config = dict(
    num_hidden_layers=15,
    num_key_value_heads=2,
    norm_eps=1e-06,
    rope_fraction=1.0,
    parallel_block=False,
    init='uniform',
    lr_mult_qkv=0.5,
    beta1=0.9,
    decay_shape='linear',
    final_lr_fraction=0.0,
    max_steps=10455,
    dataset='wikipedia_en',
)
MLP neurons of a small language model. Each row is named by its layer, matrix (gate and up: input weights; down: output weights) and neuron, and shows model dimensions 80-175. Each number is 200 + 20 x the weight over its row's rms, rounded and kept within 0 to 999. A neuron's up and down rows have the sign that makes its largest values positive.
After each neuron's rows, "fires before" lists the tokens most often just after its 100 highest values on Wikipedia text that the model never trained on; "fires after" lists the tokens most often just before its 100 highest values on Wikipedia text that the model never trained on.

L6.gate443,222,188,237,206,214,199,204,194,193,158,180,195,223,167,167,200,224,237,213,252,204,201,210,200,172,198,143,208,187,229,218,209,191,211,192,197,233,183,236,192,213,216,200,204,220,210,187,200,192,186,215,186,244,226,181,198,193,183,211,176,198,219,173,169,205,193,227,180,153,189,204,179,224,199,160,208,166,207,167,189,199,217,222,198,217,230,201,181,195,219,222,186,191,221,225,182
L6.up443,228,213,232,215,192,181,221,209,202,187,197,212,204,194,184,195,208,189,205,189,226,180,194,213,185,192,228,175,231,191,218,193,243,233,208,198,156,179,219,184,191,185,195,189,226,186,201,222,206,185,209,191,204,235,177,228,211,221,224,199,182,208,194,160,241,212,137,205,182,213,180,166,184,197,189,202,172,174,186,205,206,192,207,189,186,191,170,220,211,213,218,188,189,190,251,226
L6.down443,196,179,176,202,195,195,161,213,201,170,223,191,203,200,218,234,206,202,210,161,169,212,188,205,235,224,214,226,205,211,169,208,180,180,185,194,206,214,149,206,209,204,220,206,163,191,180,195,223,245,177,199,182,173,228,195,198,215,179,234,226,173,202,237,198,198,186,198,237,214,198,216,250,180,199,206,213,170,211,221,199,198,222,222,218,213,203,218,194,196,180,199,179,171,186,186
fires before: " 0", " 1", " 2", " ", " 4"
fires after: " 0", " 1", " 2", "land", " village"

L5.gate362,207,204,173,204,189,184,203,202,185,209,192,201,192,205,172,195,157,183,206,236,191,194,158,185,202,209,204,220,195,242,199,210,215,201,197,190,213,163,194,192,240,178,191,227,182,210,169,205,190,192,215,198,178,223,186,203,226,221,210,207,194,170,182,219,181,229,211,230,185,224,187,186,185,245,170,207,202,210,229,200,201,192,198,193,179,183,218,192,182,201,211,208,165,236,230,232
L5.up362,213,187,190,217,210,195,188,203,203,221,220,205,164,233,211,192,209,193,235,181,203,191,180,224,241,210,225,187,152,212,222,219,183,187,195,193,211,195,236,224,175,217,213,233,190,231,235,218,174,197,180,219,215,140,183,184,203,178,237,167,222,217,239,193,193,226,166,221,176,196,222,195,215,204,231,208,208,220,200,191,195,232,174,171,213,179,213,212,212,218,190,209,220,214,231,221
L5.down362,207,219,209,166,198,161,220,164,190,214,189,226,199,184,227,209,218,215,196,242,207,219,183,216,189,201,205,189,208,188,196,174,208,228,206,190,181,194,183,149,205,222,179,196,215,176,199,200,238,181,199,224,201,204,149,201,168,197,176,185,179,189,216,205,184,221,177,215,238,210,207,188,229,197,190,172,183,184,196,236,202,174,204,176,190,203,187,196,221,154,191,189,182,206,200,194
fires before: "t", "al", "v", "ban", "ak", "n"
fires after: " ", " co", "s", "co", "ed"

L6.gate321,195,236,234,182,215,155,194,195,158,192,199,176,220,202,217,195,181,238,196,220,200,176,204,205,192,228,214,246,222,225,212,230,208,197,176,182,210,223,173,211,200,194,177,202,244,207,182,202,222,203,204,174,192,175,163,209,178,206,191,206,219,183,214,179,189,219,193,190,257,191,225,235,206,224,167,232,222,199,198,202,147,196,205,181,204,223,225,187,185,239,198,225,210,211,190,187
L6.up321,202,191,178,223,220,163,208,179,162,182,197,211,173,181,153,184,195,227,181,182,207,201,228,226,176,217,197,191,242,206,218,215,198,178,211,144,195,209,196,209,193,221,220,194,205,215,224,185,203,193,192,163,234,224,194,206,197,190,235,185,227,193,196,162,185,224,200,181,207,197,219,191,212,212,227,184,213,199,210,177,230,220,218,170,214,210,181,213,173,230,189,211,185,229,225,207
L6.down321,214,194,230,191,179,200,191,213,206,181,211,218,190,217,193,189,195,184,192,207,213,184,187,165,222,186,195,218,217,186,226,145,250,171,214,213,228,214,202,196,220,195,175,201,207,194,257,210,225,194,190,195,179,236,187,202,197,149,215,182,199,196,197,185,217,181,233,202,177,188,174,190,216,201,200,193,179,188,193,188,208,200,221,200,217,253,202,219,192,192,201,155,152,203,205,188
fires before: " 0", " 1", " \"", " 2"
fires after: " 0", "–0", "–1", " 2", " 1", " 5"

L6.gate423,217,215,169,233,213,169,164,217,196,196,197,195,221,205,143,164,195,204,214,210,209,206,209,207,174,195,192,185,202,207,188,233,167,191,214,197,191,199,213,177,179,211,218,230,197,235,195,231,218,171,211,183,194,175,187,179,204,174,185,232,230,200,213,195,185,172,222,221,172,184,214,192,191,219,214,195,202,210,198,227,183,212,169,193,189,204,196,219,171,162,146,222,212,163,222,198
L6.up423,199,208,186,184,225,211,205,201,174,167,199,167,220,218,166,198,174,222,186,216,203,207,213,214,239,200,208,181,204,201,186,189,196,199,182,179,178,209,149,218,195,173,210,164,225,191,181,200,197,159,195,206,194,216,194,189,184,191,209,172,191,206,231,224,195,199,217,174,191,212,194,202,218,209,199,146,220,222,165,233,222,207,213,267,219,198,213,209,200,175,178,228,210,186,169,221
L6.down423,181,194,178,226,206,189,223,223,214,242,196,226,189,200,223,215,176,201,213,181,185,201,174,178,163,204,192,214,211,206,218,224,216,205,169,229,221,181,206,220,178,242,198,228,170,233,228,176,190,215,217,165,193,194,193,198,227,206,186,232,214,205,160,211,189,205,157,165,184,195,187,201,200,216,226,230,194,199,233,163,195,205,165,160,188,219,216,186,216,210,227,215,211,197,233,211
fires before: " |", ":", "–", ",", "a", " election"
fires after: "|", "-", " in", " Ch", " |"

L11.gate724,184,181,217,172,203,181,207,159,196,198,169,201,196,194,211,216,177,193,191,179,177,221,212,186,207,182,174,215,199,203,187,224,185,184,212,200,203,266,183,245,180,174,155,221,163,218,175,203,229,208,155,166,207,201,215,207,248,193,210,181,212,195,201,172,194,225,217,195,170,188,169,223,247,226,207,177,204,195,200,183,222,186,245,213,231,209,218,217,185,195,219,204,216,191,203,211
L11.up724,196,220,190,202,220,200,183,193,210,209,188,194,224,197,172,186,225,245,217,203,209,195,208,195,183,219,224,200,224,202,221,220,205,203,177,189,184,177,197,154,197,183,208,177,204,177,215,198,200,178,228,197,213,241,210,214,182,176,206,181,184,204,196,181,194,258,199,174,175,187,249,200,203,190,208,214,201,193,163,210,216,172,200,227,206,198,207,175,191,219,209,168,220,211,215,215
L11.down724,186,170,184,220,224,199,195,193,199,220,205,203,189,182,179,204,200,223,208,185,225,178,186,187,215,231,217,164,208,210,209,210,170,229,196,209,191,150,189,153,223,195,230,180,207,168,205,176,191,185,224,224,161,222,168,219,182,177,206,222,220,222,200,219,185,242,187,176,223,197,182,195,178,186,234,204,230,199,201,232,211,203,171,216,207,205,198,179,212,249,148,181,202,187,211,231
fires before: " 0", " 1", " 2"
fires after: " 0", " 2", " 1", " P", " 3", " 4"

L9.gate608,215,186,200,177,214,206,237,228,172,222,219,194,197,230,186,207,205,200,174,206,196,180,186,216,203,172,179,214,166,224,191,204,241,219,181,209,197,199,219,215,205,213,195,170,179,232,184,192,207,208,228,210,200,230,176,207,148,175,209,209,231,180,153,196,222,219,205,218,204,186,201,248,195,191,179,191,231,193,219,191,186,191,204,194,222,182,227,198,187,210,186,198,160,233,248,213
L9.up608,195,167,161,211,192,228,186,194,176,197,170,197,182,195,188,222,186,224,179,192,200,204,199,173,201,164,187,230,176,175,197,186,209,171,221,202,226,203,210,205,200,205,205,195,207,165,182,200,202,180,252,192,180,200,202,169,193,213,197,208,196,187,218,180,209,210,215,213,205,165,194,216,199,184,184,218,203,159,229,163,184,153,230,210,209,208,188,212,201,206,223,191,195,243,192,195
L9.down608,249,222,201,176,230,190,209,202,214,194,191,209,203,181,196,205,197,252,218,131,215,218,208,194,197,224,207,200,191,212,208,174,199,217,174,178,174,208,236,195,182,196,197,243,199,209,187,190,214,211,207,231,184,166,204,126,204,213,194,194,184,156,224,224,206,203,192,204,163,209,159,194,228,199,201,226,210,218,229,219,224,190,197,212,222,174,204,219,196,178,205,212,229,175,184,211
fires before: "und", "ot", "od", "n", "ster", "x"
fires after: " F", " f", " ", "″", " W", "F"

L8.gate419,216,226,201,206,212,211,230,171,174,208,217,166,197,214,202,181,218,234,233,201,210,226,218,202,187,224,213,222,164,162,184,188,206,212,205,211,215,200,226,196,193,215,206,206,236,210,188,226,199,214,186,210,190,160,212,205,209,196,224,197,181,216,191,193,200,191,181,209,191,221,218,190,235,198,175,210,187,232,168,193,201,172,210,207,221,154,209,217,238,199,213,173,207,194,210,231
L8.up419,250,203,155,193,223,211,191,218,183,194,232,222,202,224,192,197,188,189,205,201,214,188,209,189,202,177,183,213,198,214,211,167,193,225,186,210,221,208,198,210,222,205,222,177,196,217,171,208,218,213,202,233,209,186,172,162,186,217,205,197,159,237,205,195,212,199,211,162,192,185,169,174,204,186,205,218,189,204,218,219,204,180,222,213,207,177,209,203,199,225,149,160,191,168,195,186
L8.down419,210,195,189,191,211,192,193,186,210,221,166,171,235,192,223,194,221,221,223,202,213,211,204,220,224,229,250,167,216,189,234,232,177,217,217,194,170,208,205,169,203,195,182,213,176,201,206,173,210,223,190,152,197,201,220,208,199,198,166,210,213,196,184,228,179,187,209,224,209,226,220,210,207,240,189,183,227,195,220,223,196,234,193,198,161,192,192,221,206,185,163,204,147,208,188,201
fires before: "s", "ct", "th", "ma", "el", "at"
fires after: " ", "ef", " pro", " (", " no"

L9.gate490,220,207,199,194,201,241,227,182,164,205,192,204,226,207,234,219,201,187,191,211,161,186,198,195,239,203,177,226,224,228,225,199,228,217,207,170,176,212,197,170,208,200,205,219,220,220,181,201,261,217,174,196,213,177,200,191,215,190,189,210,197,177,211,231,169,205,207,207,184,208,223,206,159,212,184,236,228,200,228,226,211,203,193,172,241,200,193,205,209,206,206,213,190,224,207,226
L9.up490,190,194,202,189,229,209,227,164,203,209,205,202,221,180,202,197,227,203,227,220,189,176,225,171,194,233,194,200,174,213,176,210,259,213,203,232,185,157,192,211,190,198,221,173,196,198,222,148,201,186,178,215,219,207,201,170,197,227,191,204,158,181,219,188,200,175,194,225,200,234,238,173,161,185,200,217,219,226,216,229,244,209,186,233,190,181,226,221,201,224,200,193,186,173,249,185
L9.down490,191,194,225,227,189,206,187,220,203,195,185,210,176,182,208,202,183,205,152,192,173,209,212,204,245,229,199,185,195,193,190,197,205,173,195,163,244,200,185,193,185,225,193,200,185,170,235,211,203,251,178,179,186,196,243,237,185,229,191,207,220,222,251,209,175,180,191,180,216,203,218,195,230,211,191,214,207,183,201,211,215,207,202,216,195,177,209,211,211,194,178,187,212,188,204,187
fires before: "or", "co", "es", "ro", "com", "re"
fires after: " a", " A", "c"

L6.gate316,195,197,211,180,178,178,194,188,224,196,205,170,216,218,186,218,202,245,224,241,200,229,190,214,190,206,173,222,206,206,223,230,216,213,188,228,225,180,178,189,213,239,189,229,215,212,198,208,224,156,222,223,217,224,229,225,195,249,264,209,217,223,188,181,184,186,218,245,192,195,198,165,199,201,184,232,205,221,198,212,204,176,207,205,249,176,237,202,178,173,205,198,194,208,231,199
L6.up316,199,201,196,201,246,200,183,193,215,203,210,164,215,200,218,200,186,194,180,234,226,215,198,205,206,180,167,172,171,220,220,158,209,192,176,174,184,209,189,185,234,203,204,195,193,214,191,185,237,191,216,223,216,200,211,211,230,215,227,211,176,228,199,197,188,229,216,207,190,169,214,191,248,196,246,201,196,210,170,205,207,181,197,224,206,229,204,204,179,199,204,236,175,191,199,212
L6.down316,195,206,186,192,165,230,208,205,175,197,190,214,178,225,197,214,211,204,192,184,178,214,205,173,190,195,167,208,235,212,168,243,196,220,195,200,246,192,209,213,184,201,188,202,220,192,177,214,194,202,196,199,163,209,206,200,183,177,170,208,217,163,214,199,200,180,166,245,212,166,218,200,175,236,193,206,212,192,193,159,176,206,197,207,205,184,187,160,218,197,161,187,224,197,193,195
fires before: " |", "–20", ":", "–", " election"
fires after: "|", " |", "-", ",", "="

L4.gate724,213,199,223,208,162,230,190,208,209,185,179,168,187,213,212,221,180,218,212,196,176,218,179,189,200,217,200,201,175,184,180,214,221,159,210,213,207,179,201,185,224,215,168,202,164,222,209,212,218,164,213,191,179,217,178,174,241,201,221,206,190,211,248,172,199,205,195,220,212,172,211,185,208,193,198,213,199,222,183,169,200,211,235,182,200,161,202,204,202,194,213,192,210,197,175,199
L4.up724,192,201,223,221,179,216,178,215,185,154,212,217,231,202,203,193,183,220,199,186,190,209,186,211,221,189,161,225,182,152,200,165,177,226,178,205,198,182,186,193,226,175,212,194,222,223,182,219,177,219,237,202,199,182,209,208,172,221,176,208,187,204,239,165,206,228,190,218,188,213,205,221,196,183,220,189,200,182,194,194,211,197,253,236,202,198,242,207,164,164,213,225,186,148,220,190
L4.down724,163,209,224,166,204,181,215,186,187,177,174,223,202,246,233,199,218,207,190,207,197,199,195,203,195,194,196,220,211,208,200,236,206,210,186,185,204,174,202,202,163,222,184,207,214,173,192,198,248,194,177,188,185,183,218,171,208,181,212,212,182,200,180,229,182,199,219,223,182,193,184,223,199,161,167,226,214,221,196,204,176,230,174,129,206,227,176,184,199,204,175,217,192,251,206,244
fires before: "|", " |", ",", "\n", "–20"
fires after: " |", "|", " the", " T"